Weights of a small transformer language model.
Size: 15 layers, width 192, 3 heads of 64 (1 for keys and values), MLP 512 SwiGLU, vocabulary 8192.
MLP neurons of a small language model. Each row is named by its layer, matrix (gate and up: input weights; down: output weights) and neuron, and shows model dimensions 0-191. Each number is 500 + 25 x the weight over its row's rms, rounded and kept within 0 to 999. Numbers have three digits each. A neuron's up and down rows have the sign that makes its largest values positive.
Before each neuron's rows, "fires before" lists the tokens most often just after its 100 highest values on Wikipedia text that the model never trained on.

fires before: "s", "ern", "rine"
L6.gate169:517462538529518571485516533467516481491536498475497479509519466499498494465539542478467520526537502508460483514468486510510532502479457491510499517475493482509491493478546508480495520497525515507494430527498561486515469515498514492506500482552510514484467531511480579484493503495536511511537497481477509508526525465488497523513421496472499462503498497446495543478503497483441494527509494508496491541535522464481483501486492490531526523513495510535505512494464516528533494465535520496502499546494497514471471516471504485521511490501532496489464458505483445521514483513527476500
L6.up169:512507476492461455539535482485493496510513500513526479540522465533545496472441487511467497485555482512491500517519488492506458522528500501529485478514514520509472503509480509464499515473562526449534497527517489469478516518538506487534490516526482528478484484504483479459512495559548492522506497471473509522504509551491517473537488475506511491507519533489529501466542536463487512463510499487544527484511509502524470477431504503531532496468527476517458515488436465509485540523554520518496501527496493549519536469470489491491509530511512527519502479494490508532478484504475506503
L6.down169:467442482529494499505502495494499460516456522504522474501532462478498519505477542500539495502502528482530504472507520509540512501472492545570542515469527493474508475502512451518501491507523536513457496471503484550491453461516495498452520484484486520498511504537462504505513516515493493523508520526490513515474490506489553497479501442491497487517512470529463482488530473490475525489499501478502497496511485477500557511527498496494488499459511494505463512494487487518486460547462530501486509479544457457530528468463499463505460509465565457464484527529484504521478508500542537490

fires before: " by", " |"
L12.gate277:493478539519514508444546492498519464450488461483540508473500549536460514475512500451486505540472478544504500502492503508489474465504467533432466526476525448528523471449506483504501458506493514534501512521519527498465493518518529527525496504532504489482517509488521517489502500503503525499509504509485505452534550444464538481469529509522452503485506508490513460527479482489501521480503539542484493512517517514490504495477467479540468481531527461505548502508456500502478501511497472493498499511478519518494517486522477491440513496503450468488483481493556475495514514516516470516
L12.up277:474462465520487480478494533474512516522518477508495496502532483450493493517528501473503504470510473489511468503505470540496549496495528513466508501515474485517525518480538522507531501489515563453509484504529496466463513520512454492509503476443463495478505527481495491549510549457440517473504517523521454505492487495490520499468471489495506522484476541443478475497486458540496510549506508451524480525483514469498469495469479493481493501481497448537515495495482479446482462551493491507512498526490474513496554520520532490478523467490530535509527483534491487466541512514513478496
L12.down277:479437522522476480508502476514500536488446513469503552550525535533495494468535486486520491490484534480470538475487540495502494533485456539489453560488533490463507538515521478491498480543498486506494475537484501478495493514517537502480541508490479505501546506504500521504477530527483537495527499476485492495503540521504501503534490555513435472460519519470495497533485549504513485496461498481477521510523490485506490510504492480518502537498520479518514555524507516520508489472501445465507493462453500495435508499506516498506513528448499477508511518504500476491466456500513530537

fires before: " to", "s", "i", " of"
L4.gate199:481471480479542507499508483525490510553497510486533517481529507504518498474519505504516499499539503430526488495483533497465496504556500504498505527485485510529501543430523530467512504499516511526494451505484544480515464517489546496487496517488491524506460488523535488496486501487470512527488513501517463514494505502489542537515518507525500492498535526514513514488438506495518559492513494511519506539542490474480509537468504530431505481527514489475527492485503494486519491474501471448442492517519503480498551476514540455502547515500543454490504532543488495483460537466520476472
L4.up199:505504440481500501493484570525512502517487528475534546494515485528530519483526481500529537532485525462511503505469553531480506505488518489497563554520492535493538463484532515524498506532477479565528487509503493498487502528448541518495508524441472515488502506529493483517532479495482511527492526512474474526487505487504517525514480466512523507505533460485494539463470472534492527494533511486494463495512491546466540494484512533511510527538477446543520529498523494527496506508476489496481494509471484496467501543483490527486525506514571503527529521533479506502505487511500487473
L4.down199:540530476519545486536503509471454493513508516497507541462518526527526516478474508482471488455526504525480473517512500497419561481518490507509514470475511463498476541469474499476497557486476508523472458569437509507489516486506469487534498497488514506488472487478526474455475517502496523504483507530474510479511506470516506508503500531487459489477496481511593494468457504479524509485501472516528482534531530469533456542496480448500494498487514523483493487463469517504515486470495495496521507505501512513471492492523481469488489491494506478506477495519514505531482536486522451518

fires before: "s", "ed", " not", " to", "es"
L12.gate195:490490438517524483504483480498479451526534511487496456501484468480485529506484491481495479498488480530440552449515507545469508517506492489487517514485528488473527528478562481464523546456468496549515512537527533532496524494529517471498474534452489458522466498440500503520478503497545515463521498512497525503460536493503502473504518490511481473494495465467489495472492516500492451461477453507515486499551521480509465481509469476515520511523508517484501520499491501454458498495499516440485453492489506486508531482517507520514527466498508543505504485530506508495476503489540495533
L12.up195:481480453522479505453456495517495483503490495484498478523521491489484506438491500527493462501496509478514473475520479492506480488501470494541517530506492512500464451515482515518523538462498555495497510515473502537489575498539517470487499490467494495488443484460460478478513486516487538472520507550483546528490501461482514449479492467522490530489504503510493480492487484459504503504522486535542506511537546534489481514538481476525494484486486460483502520500504459527483493534468508444518462473493517477532515511524474511488519511502513523469532489519482497493556492502554498567
L12.down195:496516491479518511526466491512507495526478501499485486513493507501507450469492505508502499513482475478489490549498514473473474502564497509515514494466524479452536524517520497470492553485439456537465477524510527497487461499531530537476498538490509516503465507491477507483494522487513515508475508468481518460494536446555532519495534454520509437503504467490477492486429503509496468474477539506486525510539482464489493508523487546502488564471494516477521500531487517499501559539488447493495485485515500457537495496505485490522512488522522516512486501547503452502489504497523499541

fires before: ","
L12.gate148:516505433489482503460457498484523530503499513511465477513509492505478474489467550537539489507520507555487510462502508509502501481477498506501524450451524541495531469488502483539486532521503503485522513526490543495503507481541525487562503510478487485472533540502508490505540501511527550494518505474507481504519480547512529516493532530539530497501531520458487496510524505513524523471547509504509495542496530492481505498425527494455513451510499526502480490498509470512537541504505515540476540479484486510503491488504506566517511519516443496529514502499521478451484488521494520545
L12.up148:474512487507495523486491478455514478476497504523505487485465505522457485476503556570497450467527539483478472498471524525504484472461513455473517504477508485534474483486507496483499470488489507509524543526485485496488457486522474506492482500498495485508500498500563494505489521521473501491525497468532496497525474516489486496511482543521515537498515536457455519528523476484547534450534525514499520499468466509516572476471492483499490452479521509469490513496514469509533535515498504548467487539494491498501448495514460476461459507540504479521511522531532526513516509495459508448
L12.down148:541517510533488511521471473455558481495514459536464494507559535496449473518512478488483504485510507487564464475526538465502529499512487494489537512464519502521477490468525487518475504459480504485541484496469530453504451467549493486557496512497534539515500501474512491478507498481452534475466471540507502489527479486502503486498492500541496504494510518502505492514494522511521497530440497468506522511492461493501501511467520496520499464540509516482533501524528488523505549540535475527474478487498526510478510490526485478524463467482511464559520518495516498452494482503521513536

fires before: " that", " the", " \"", " a", " it"
L7.gate179:448487532513536492503500429531490489513544502518496465497531522522520491495544482503472465518507516490453496494527502503513487495468495495474507446454552475489500490479496468489516517470487540502502458498512486527494521520520451481507464483517493486545456476500507489477482447467509514457517491493518528521514524470480483508501546449489508492486475461526558508481525467494465529547532483527473489484509507503479494461512494503491499508548519492470528524512500539511558480520474499468476494521553500499500490500540467511522508455460515533522517495477511506483533490484531512531
L7.up179:517503478500531553470468452548488480534490499476457470533507478453479554505536518493461525519468516477482478483537496520513478537492465451491509477493537471533501489490499488498497499493525505542512494525530479483511463479521477504511480521523478495539498503526523512461504486462484521467520432497541511484472490480490484460509567443509523466479500477501511462518517475517524508452518493515514480502487502522483506547485507467509461499539546523503532493523456521539536532481515482512506498529496485512530483496480520518489495450466464502529525502512498502490514477509535496519
L7.down179:480531479529503491524507493447445520498513491479498455519495493494536550496514491522525491509518482504501528472502526507543521501503463462541516533518509471459525537501546457480436453515471536505523470509503515486497503481504535485500467555502493505535506504476527501522492538467489503477484518480526472523537499489471497540459502507505514477528490453495522497472464467534466483473444514494489530485552494453537528494492472460530485541464505481517539523467467498487512556482486504516475508491444490498481489512497479509507486476501507503516507470530510508508513528515501526538

fires before: " as", " for", " to", " by"
L12.gate381:489482532479529505476526545514462515499495542455465509535453526512526493490530508527476528512490536445493504500489509528482485475516504532490504505466476483521526507485483500496516502497521492498479530501520496491502511446515465516462491541502461493527473491508460496470479463468516519475469504466476489492521511452501440501494498460499501499483483538505498482496492493464498490502541571487463500482468518484514573496486538482514471489493505536518507446508486516473530510514503464534474470506477475483510495539483489489471470527454480470502485513500533470499523441523441539492
L12.up381:477476525475532484539528507526480498497505489467481457515482517509500520514494492471482566510474437477485502567526480526515460481497498508489471507482494507495510501482487530471492476488507529488541490510515501514500504466489507535475490523529486461531487494511464519478492513474525547503491477525524467503513468494494485501483484449474499480483524480512446454492515528478454534520510539503455457542470497510495556522500516488517501472488533492523480479519459499507530439489515470525536503524495504544504499491492438510431450512492470498491488518487490487534506477518482517543
L12.down381:461497524508483479494483502502490469484505479503519557517455453482489503494503499490496541557536523503480509513521494494462529474504439521447450530461466512509478477516519551449517507487466519515481521509476552504510489438541512485484514469479499502516524451459491516515507519543478505496492494506484476476449517501513510517503494505502503507511486538505512476496512540521500497504547540524503498512489487503530503451546500486498480497549463517492480518482502472566549492531463512471490526521494505494499500485498471485512521483499530474478538513502492523503526497432513544478

fires before: " |", "  "
L12.gate266:484504509525481532522548530463490452508482510517490487548461532482508483477477531497487471475492501516493475504492485483521480480529473488508545490510508533502520556507508504506491481507521481553449459493491506521467488462527490498456465444475486469496497487492520481510554522509526508530528500519498451531527537502461513498472474525509509488543492475522536532466473474561510473475523534490511496479504514518472545494507519523516499492505525530483548494520524522497477458532499551503518526470494458500511499468516483473519514495489486468485509492504521450532528527494498479434
L12.up266:449519484498491527552521488524529531466489487476525484477487482543498511484546496489539442490469508445529498497480480533525523493494536527481519510497531501478516492466495511543538503511471444516486495507476529519525530458523525483479547492529480488537490489473487483511489498542503487519511470496493493552494488514467519532478508509510522491514490473467521477541499446529489469490498517486529518526544492510512521476516497529499510539545525493518480523522469529538513509514498520501462515489498517542476461476532471534474474493489492465472477479449469491519515515465448515460
L12.down266:496515509548510499523470490495508451520494516517482499481518506519486512507478509533478480534492535534537486508482482486528463483513512498488481515535500519477530452497517517461520485492455447497497491456471516500532500504529509492493528535486511499486482499489467478513524484517491544577529460528496449506511507537480503537509531537508475555556514509497492477492476469451521524533438477499480525501553503504535494504474501514504513491488472498539456488513483465515509450515520537496491513487510468483456505510482503516507486500471479463528549526433484483505496474484520521470

fires before: ":", " |", " the", "ing", " by"
L9.gate250:504497508520518459510464466501513481531522512463520485503488494513535490438498481452500510507458452520523540485490494493457506494500514487526508518556494500518529498501538489514481489516551462497501528552520526497500459517468501465465456478449457525534483524468507501478489475503508549508511495521544512488475558469492471489448515514508500527534468510447521504512505453542487508491503513501538487517522517525512534515480512469459493490490506510475522479469490495520477494494494508515499441516495511503496492429531471517532475459519489484497526488514491445541501514489495520494
L9.up250:493512500467491471514508469466513462454519511485478447525469514506529526466507493520498507525477505514535520494500467551455543512479514471496553516487476515531507475464500537485514469530530473516530490462490467490500506498497463450441515481509508497495533504471470531486489468477512497506489498510510512500480488516511534517479529509496487516531451481494504478556499547508530497507497541542513455470484468499517499537490484486496505527518501524549537521493435481500467469510507501465488537488521521473476532477505497505522470503518509506484536465523562494493513440525544502493
L9.down250:461521499459470548478485469529524516497472501496525493485499442498461480534548445512483509528464516497524482490535522495518531535505503533521528505457533511520512518464459523507542482522460491565462517477531483497485502516536478542486530494484495487490486473519468523509484522484500524506500518532526519503512511525499506483537505500536572533540523515489479499522509479552530487507508511461472509518513479508467489500483515491490527494457455494473488510498507489478488469530458471446491471496535493483500493493473517513497510502521484526471497532511529518567487540530495522487

fires before: "s", "ion", "\n"
L9.gate112:509469514531555519477504519512457476517489507500502484485523457537497512534450500503498491463498501523510487511499478521494503545518542521506499523518470524492523515485536471477518512516525524442552488488468430508513510482459496511480467486479517482492484498473463509529517526530499483519507483532495486463497514478492535467506517499514524491503490528483491493485498512536521516514522495519494455483468517513510504509516493478483486528492458465477510500518500545511479462507487531509468474521473453458479511421589532534549516487514484457505461493469459514526479501485507468505
L9.up112:474523466482509492528506512515551495512541482508494496497500475526454502480473489491444527538532498527536548516511517455488549482508532449484502519508464501475526481541523486526463521565499517471498459523489471507500497466522484488476503500525518460492485443457459486472459544514468510514513498500456525487499507509510531479495506494484504444468500481500516512520513463500502488469517519529502471504482497513519505494470457494501540505528498549550550522468462500488510504481534489506482495534459494461506479522520513513490508503521540550516537493521483492533482459477507498502
L9.down112:483473513491487485561455484459514516487534533486516487515484489534513507486508479488484561505557486475467481515514513439514522491557528500541479525520509467481513475545526463492484485486482517500523471498478454523486522536507507493543507514523512464490539501484502494514513537514492486528500528489491549510497523471489519518503433452491497459515522503468534525534449459490484513470487515533519479477469483548504483454504463527499500514576473506502488523472470503481507507516510494500539525513527488510484490503498503496482469495530484484506463501495490494498543449505504484536

fires before: "s"
L7.gate419:532475469519504509528498505494518538534522490498522500504536499517573499454474514496517533512505504518527516480533500510523469514500498479480515545520500509496492502453481496456540506538523481458517477504423472525503520469546492494496502489487469495443522442489559491478469519493525513493529458546509520469517516517452503506508475491505498479480475522498447493494528489497459519504511497475512510504507482506507508496547520512467542501512506503520511482491476515473474508510473502455513516494514485534523494509508487501528508508483542495552509495547501492468475502545526542416
L7.up419:485502491489498488516476441554512479488494492481516484527507504517515532505466502513525522484531482525531517485538481450527468515502511520511486505499472517501479460482501504458511476556484448515533469538447519488512552439497472494475496512474497445538529500474508474519499486497497504528497516476515516518481493513478491526526485534463517512483488509485480509520505503504480492508509460466503488494459524479506552456469485515457516475450557505527494482522477490490514454538504462483520502519498488485493439491535516556513478464486526467538501499489514446527505482509523538508
L7.down419:467471472527526474513482507506497483516542509488489465518514494499470453491496500499513475450487491497499519520486470483517534488546497527522512476489512498507533541514507515453487502515460484485458502515535476497498518509452501489494504503498482511497521479462517513496503546516474475506501490500511493513545526538509505504534448476526519490529506532523485518505477525491552518478521471515544518504490501564526465478464517491459588494437462483535516527508462544470502529524481516478495539498478520499471532547498502518457524492508479525523490487487494528441519483452482510512

fires before: "=", " |", ":", " ("
L12.gate333:517500491489514475432506536515478511518438530501470478528524514504494510510496482502527510537501535485472513499541431505510496509511490535499492531527481499497536516462482508499485489470533545460470472573508489505513511527514502520454499478524502501542515483519489466500496475491488458495515504537476473540473472475458522526513540507493504482514488487456473491539464520499494512496472496519493491502517520485497490533528491545525495528526476469459501498528435481514533469490546508482530497508461515518502487529476564504482507519488511535497495509491517461536497511493481573489
L12.up333:468549503516477466477486488492507470488519510568521516481483514489510486514501465463534512520523455509475515539514475455532480522481506532528466498520474511491476543482521499503536525504559519509495514502468508476525482485470475574518471517494486496471494521494506511539540517518448480486490514487537493510464516502462498537515540472504479495540472454490539503522514493473501516495534483490500468486493486521502549535531505477507491507513477491497458487489525471522457489470534484512538535551500528498490483489529504482561503504471490512530521472475494513533504510481548513447
L12.down333:478509483496471493543525503471492506473488522471519433534524512491503489531506503483530551547507507536496514470496489542508472545530505481508515507482507476534521564509496475468510479489513492484527500516487510479531506500523510480505470466535501500502519489520470478525521481484476500486498471511470488551518504508525489491515547542508496535544503502497458472496500505494486519492482527556504500506481488495521532570494485485486463564471511452485555473510452477476484530506499449491524499488485518471515492536453538493485495489512483543485478526496487473545494425506493505507

fires before: ".", "\n", " (", "\n\n", "ing", ","
L3.gate36:488554455475510462488484489489473516504458527482483510489498462487485498471507461525550507465488485494484538514478497493539515526454503493520485517497498528461483518474499490492503515502468532498559474502501519481545572471531475553498526511519493505522507509502457501455541514521529530483516572519498499517515500475500529451521519467557486525483471492506468469471520527502524541480532482445513452471468500492513490503510496497466510491454487508488496524477515483513489465500470454485469492507474526488495502491499503517468488528534483516492488516531493451479481493472532481524
L3.up36:542528471474488475527497463493493515510482473504493461569516493494477503538508505496565513449524503498510508475456518489502528498530515536487518508529480502458488513481492498490509521473497494503496488508479504483516531455502471561508546510505547525528538485452510532495456517495485477486522544526494503528499467510509498482472539466509440503458511523490468451509505521496535458496535456507524477498494529501526511541528485482444512468450505540496536520470484485512461493539500512474476492528511498481487496459495501500504480522519489495483499495559527481481502521530508501535
L3.down36:490533499486506474551477485477485497489518484549503488537532521518539445414516467457450494501505539490483534521465509516471514481528489514501464495500507487482487532471501522525485508504494525477495489486480504471497483491490551495465509471519538489475522458512515479501510480491479483528489519528518470502489480545490480521459465518481479487546494499533486518542513484480507466523507466483500482518476504525498522529464494504455457442458526508434514537479463489486459468518524508492541499483509483508481475523502531486498468475467510496484455493519526507485491501508519549523

fires before: ")", " in", " of", "\n\n"
L12.gate462:489493508512488504521526491465498487488485486464488497480502496466518510519472515489478522516473478480484485462544484548529464476497511468500472582488485469493510494524507513528473519520504499528530518523504511507542509503509485472504539524485462523489488553487444524475561532517528483488472526471510456488514541523531545473473491514468530525518451527514507483501535469545498509495507520476548524528515502546531507561482466504520531501502515501511469512446486472504452484498538520474496535487501480487474492502498532519516512538533495521536515523488492498505479523495540458523
L12.up462:537514490484479471528506527494465460478503525518491485489521486511515493502478524522519499474548519512488473515517486558540489562501475482528457499504488520488482522501514500517522481487514494519451531477511486523518514541500512503499505497511521448475508469507473493490498510525495473516496510513490493494512463500580529489483516510498541520501519513481504518501476472482526521428456467558506499526511480494541511484471498459499484478527535501481484491531484503498478498528456511524487468459426473534464494526498475491494487571515513481512516481531499525541500506431507477534
L12.down462:492485453501538466513523496491480497503497482488513504534505540562495465518519521501496506462550448481510485483494498502488476527516468512518498492495525499494437554513555508526523484531515493541498506517526519510529538556477500472475520501533516490511488480537529505466544499511502465484515519520484475514501482463534468520497483500509484450490512477504475536504502501524462468488495514466544459481459526487491500523484469480495457542473555455504535530547473496484476485507514496538533515489528473538503495495508502484467460525495462503529527482527527506518451494470501487514

fires before: " the", " his", " its"
L7.gate39:486519512506534496450516520480485492475543501504517489549499487487496460472517486494540501482517525516484502515508517455484474453528506514462478514505486510462505507527487515495545483520504528495519500508529555489500502485483479493516530464482568472488492415495531505456492481513513480482511482508530455475499448544527517481481479528506483468479503509527468516494538502506525460454523486511529502500516497501500501538493523500457502470505485486528451486517526482540502499541485546466455511503532500539475480493518533496516465540530458513501489502514477481467541500445537500504
L7.up39:504488463509512498536551486488462488483504442482491498510502489489497527526499512499551532491520481550478503560491532500519487454500511505533496533485479494503487502527491506476477492515522492517466507508540544474469493476457495530508537492513490540460475475532474434548492526514526494439507499490483542516544488451513512496506530497511544498476520531499472484508551516493475483489531506515477488497483469475502515561501468516500519519501520507518479479523504518502536532473499500500527499476533467484493537509568506499472465499514421481506490509485498503494518503506487444481
L7.down39:506529486504517528462535477483493483487520511464487463484482487481550572508478501455504513471506480531484488510520491498466468518529513477512475529513533481460453502516472506503459494501500533513488443524514495524488477494489466498501535478498472510527467492513539502493503500478524500506501501535488487549491513530494494549464510475469524488486526493528505448504506462530502496453495547486518490441501478499529463524512498489510492478532485540485481490532475497478502573501471525499498478483501516539496504530522496570510479556517467502492493479531529489499452534528482490456

fires before: ","
L10.gate413:500488474495525533518523492489507473496491459472439477521481461506515518480485511488531518516510559530514474509533483455539550469497452467505521507503503529518508528512531492501494501532529480525502477530484492516527458498512517485477513495537458517480491516536496527487490526460509534504535520489495483484513484511487475506472476524512533495554512466514480527508518514560518490490526485490442471496536513492475500489516518540500508496499496472516455511419494487484504541536484527459518485509541447501543488519513511528477465516480515476463485489490528506500496472516475571514
L10.up413:504539496529520503531484465471490487476508491499488471484548519457488523521469478557497473509536524495486499517589519511520536521510505501480525533521502511492480488503475495488521492512503539494546480494500511481520477504502495495534511494473519489527484467472471471500529497473523474468495522481492549489483517487500530482508484473518512470484515536490495512549513413497530510484518469518469526474509480562501506534512497517518522513519484485464531494508509497464478485501483530532480483481464518474426527468460453519499494500477518491542472456490539455469496520500506530475
L10.down413:504484515502513496480505525481494474486451521479507481486511490494463509530487467515498473527492504499506490540473535497490464476525473469491509502495459505530461539493452475472493531517479516503525527485497498530470466519542537530504501524490528497438493495498532482540473419519489515502518485521497503481521497513524488536532494473534493458510469530497447470543492488495516546483446522516519512513521482547493511504478451462455508497467562453483500459531490476516476525523492470531482524534505547509462489506469499489500483521482475471495503463475467505492494512540487511505

fires before: "s"
L7.gate324:505519506505498502478494519494487500460529517565450530528533531493473519462493467527477522487527467478515531473523544451519477499504476509524553495500501504532481522528522547461507520512506482518480481523513509503502499465527469535496511507519529478434552495551532539450519489522495489516516526526533565511525524491477515505517443458499513479492473542468516495517493499483479465504487485493483486523494482482495519480493492526521484504534480488525441523480470520493489499495491510510555501494556526514547526476514504489544499522503487526512451522501472493475504497499498494526
L7.up324:505530490509489483536518503513472425510496528495535517494510508518531480482508478520516504503480536504453499453498471549508468524510527539522530506497458482494478505513477475512493504500488539504542499451500492478510504501510531511515490481495470533532482516508481517496546491532463457472504523497499497581514462492515486526483498497474511500513517515494514498500505527487516539496468506498506560510523502515491494483513486478494563519438543505424528492478477455515552494502504470525471532491516474502503544494492472509444467465517490495485525502471476445493509472468507501526
L7.down324:505505487460487474455497562481488530495528524513491485472532458458492510520480555505489514490507495489469533526562534507523485519463525498503526435486420515477473489519529498489472501511525505519509475459506515494495469453487467530501538479484465523469483491519463541491496526495474488512508528461521530532528513523517483477498507464506500455525519476496466476479531496494554500521538475500507499514479514493459511464510473467457507511459537513504479506517490504487497479512541497498501463492512480488511537473506484505505485497482483547515519542514457457487501476521473462509

fires before: "ed", "d"
L10.gate363:465525507523503561522485550506479513508446528535497481492516497503471504540494502497561520520481537519507542491508460489535511481500495499500534517484508522499510523442497514492526505537481531504502459508563515513517469497506452480487473574471515471508465492474465528469486489475494529455520460495500511477530527477472456477528482502496523493474494495444509531464490507513495469487549484469478504541493485487500518486536484503483475480510513502489515462517489489496465467494511478484533495495456486547521476489514503543502482515524473501506508485481515489519461536519470535550
L10.up363:467469506503460476528495521508564472507497494496498532511493493487524511511483514475484536488462462536492464497509498490523529529501498474527534518518512468470504480475488465534519488510460502486524495511511548467512499501509499439436500459489517485516470534518444488480500504494504492509497515506502481494517509476482512539533510502502494482473558478464498500528475450501509504481505480487554493505464504482454464502439493501466464515509474487515507487493529495476464456547501508519510519485510463491489493513508475492531560455502475493477507513433504449447483497527486472463
L10.down363:458509492507506503459473514503519495536535517503507472505483501459489537522483519486526471490535563530489540518539463434476513501534507493521528523552521490509488495473499461514488526504526490477439494460491491477482499487530462473526514471497523534487526510496501486521441502546522465518484467522505515468513472498464490489520453536488494526494486506467484518487477496510452463496522443474499527478512479526465504483531546504484502496487437529502512521478537486513526534517518523475484516507503503495511528477470504494473474519476476526494480452544492454507524468495514489489

fires before: " |", "\n", "we", "an"
L3.gate290:451479466477482502525503463515524534499460512474453507460522539500517526516484509511519539493500450516461502502469497494496515466532530473477499468466522511513519546472481517516491490549506441505452493487495514473485526507542496513461510464519485466519545531519511521489489493481526514530494514489521522514476516473508509487498521502528487529525496475480497484520499521515480503534483493490504485476519500449519489530506456478457513570516496528471454494537523543496465518493486496485471511473449498479496526481479513541522479492542479455483508477487467475502517524434468490469
L3.up290:474500503509509521504533474498466509502456470505495467500489530564515499506521503543498530501519498472486486532426468469527491484520478497480517529498496490487491509490563515537474481518487469492531516503458540497481516517540485497456482555496539512467505459532520497466510513540505503543474504520516521483469512515534533491509478506480459516508472512469505508517518491460488446523492455507492490494545498493491509523523498536495485469521524489518473513503532519477537439490479500478454509526481480468516509539480489479483514509506493459530452500469520473530523565466521507491
L3.down290:562504524507507493499561476532496483504478497506519510510524530525478527491542480509481540502493543465519489505473500479484471543506528524496484548476515515514491517511489489485536480484487476495540544533470529511479519474453501456475497538472512513496484441520453453455517521479529541523540492534476509503482497502527530446485525487491504558484497524512515497510530440446489501488501514502476517540520528490489496524523483501509487490493472504477479512487520496476497477488497493484475533531493518453464536510445442461455503495509490523515491500485524521517497537492479508486

fires before: ":", " |", "1"
L9.gate230:456526463515476507490470507494494499485543500524497507458540544502501519507534481497515503458467480486541483513477492435441494487469497522480454509466450483493510476524503484467443497488517526525513445531463473470451514509490496512457501480540495507534538528536512481480501470482480478513483514508531493500506553508480510505456510527499455487501486526513582491526504485504510529477503507561519513510481496502527490517503546535516468499506515500498491518498511535498460463524513534488530505510480467462484455475529495531523495496505524514486475493477484473520516489479486509521
L9.up230:514492493515481493506488477496504462491491520536529497474514527504493488519487490520507487505456488535463494472528510517502502447504433495486502512532471506498533505501506482461519477450519485483480505512506505507461527540482530503452506509503557526436551495494510551503543527495505461520518537546484476535495537465467499515541531472484459460483493521460485505528529506472542546438511498513511530536481473499497499540526513479489454486519487512470503518524476503508539483495479500494492503482496500529500533474487478443507492542494463488490492483484479497509506511512456559484
L9.down230:476489509515443521520501531480495562497486483481490506501520525474547485498532537513523466517505539495502505498488511463485525483540466493487497492496500497508498550519464536478459477526495514477503446500494500480473526486478479518462513495468504481455491506528475501452512491509509472515536495513472479498507547468491494481495492497470514493522515505464533488518549520506488506524505529575498488490514484526515458492495522541496459481576497506482471537488507480473507429522514490532488504538468511531480487455499511553488473470473510497504484491459519516472471501448491512544

fires before: " |", "S", "A", "R"
L12.gate253:497496513473451472496509515492485531480546501507535486485546493489556482489492489493512495485452516494520490476453490482445503485501496506472510502503520496518508550513489516523491504530478544514483518531541544511476444515521477534520469482473526523481460515489538500495487528483475558513502497493483485493488482509471459517481544474494512482493514524484471487531463487493502514480550509489464492467529530515524500530485500515452528503475545501489478518493476506491463458487500476494553490451469526498495501509538445521521510474521532543476470506526511467507513491461476431480
L12.up253:538514499449500487548505483471529510558507475480518494500511460525495517493486518515529476513469505554507471493462472504503486487515466527469472500491514496474502508462493517479478500540522515499484497481474505496517483473515515535485498552492479530462493493464511521527504514500533572518497490510507525544497480507494489539467442519496521526474478476512531546508469534502482477475492511480480472490524504527495503483483545484525553505441510522468509500534455465481545491558505515532539479505450502510529503461522479525501501491498493523523457486516478510502530460518501523554
L12.down253:508459483484526499519474517516514489449485500506517491475520492526492544472490491470477507530482451511502476545460510483458488500528435493494491484477489476473482488516488501515507483517470421479541526501460536497517486512508495477502508537473552510544472495452518477509486493496511508509470482519511487490468554491534494545524521536488488531530511517512513489504465481473455496492503525548515507513494513561489518496525512511489505516513471475513506491492470506521483488501520495462473542494532548509476498474479506453500494522501437532526543495487504482515525532527480560545

fires before: " |", "\n", ".", "l", ","
L9.gate301:489436471519536508499493483504480475464500482513498465501505507457522518517508449518526491531525517517497507503530469474488493472503499512465485482510486501454511503527534479527563489520531535507497481499497532515469531501487481502443476448516524486518505553471518503501521509507546539494494473496497490496529474490489481477481487507561493496526524517532519527521493440471504546491481541498522436544497509513512440518520437524492462485475496527473509486499516478486454501533496536514519536478492492494505523518497516496508515537492515497525438492520464474479480507498457528489
L9.up301:504469480454494527487542521471500508522453500522487491462522497509447561469501499508498536523511532543547498490522525523484494487518534472554495498491507499444483471505512495471503481538512452502506537524470454486499494512518518551505489504490530489457492447492520519516508500530502452487502546502539517474502474526475508515502515498514493543501517502516527543514483508539483519534481503503486469468497495456498481522469542483508531517535497507504503548547493513447495484510455497476504497541506510549469508513527528508511519502503496517531540458512507508553499467511493464526
L9.down301:494467496496525502501517487481464480466486484479496450500524510509527468522509501511487522554518503509476469479506500487503475496519524512491501471565532534484458499493516489503510553526549511456536479512497511497512515459526523462500504517469515499541472583487453485490510454485461500500452485476496436509488480479480486463520519497518510485508489539545505476452486504486519520484483487518494468502484479442504472464523528514491485511496515485465512510501511483458514505454452506530500499471487508511482520484523502490495467543530487467555508511436490514495498519507517480545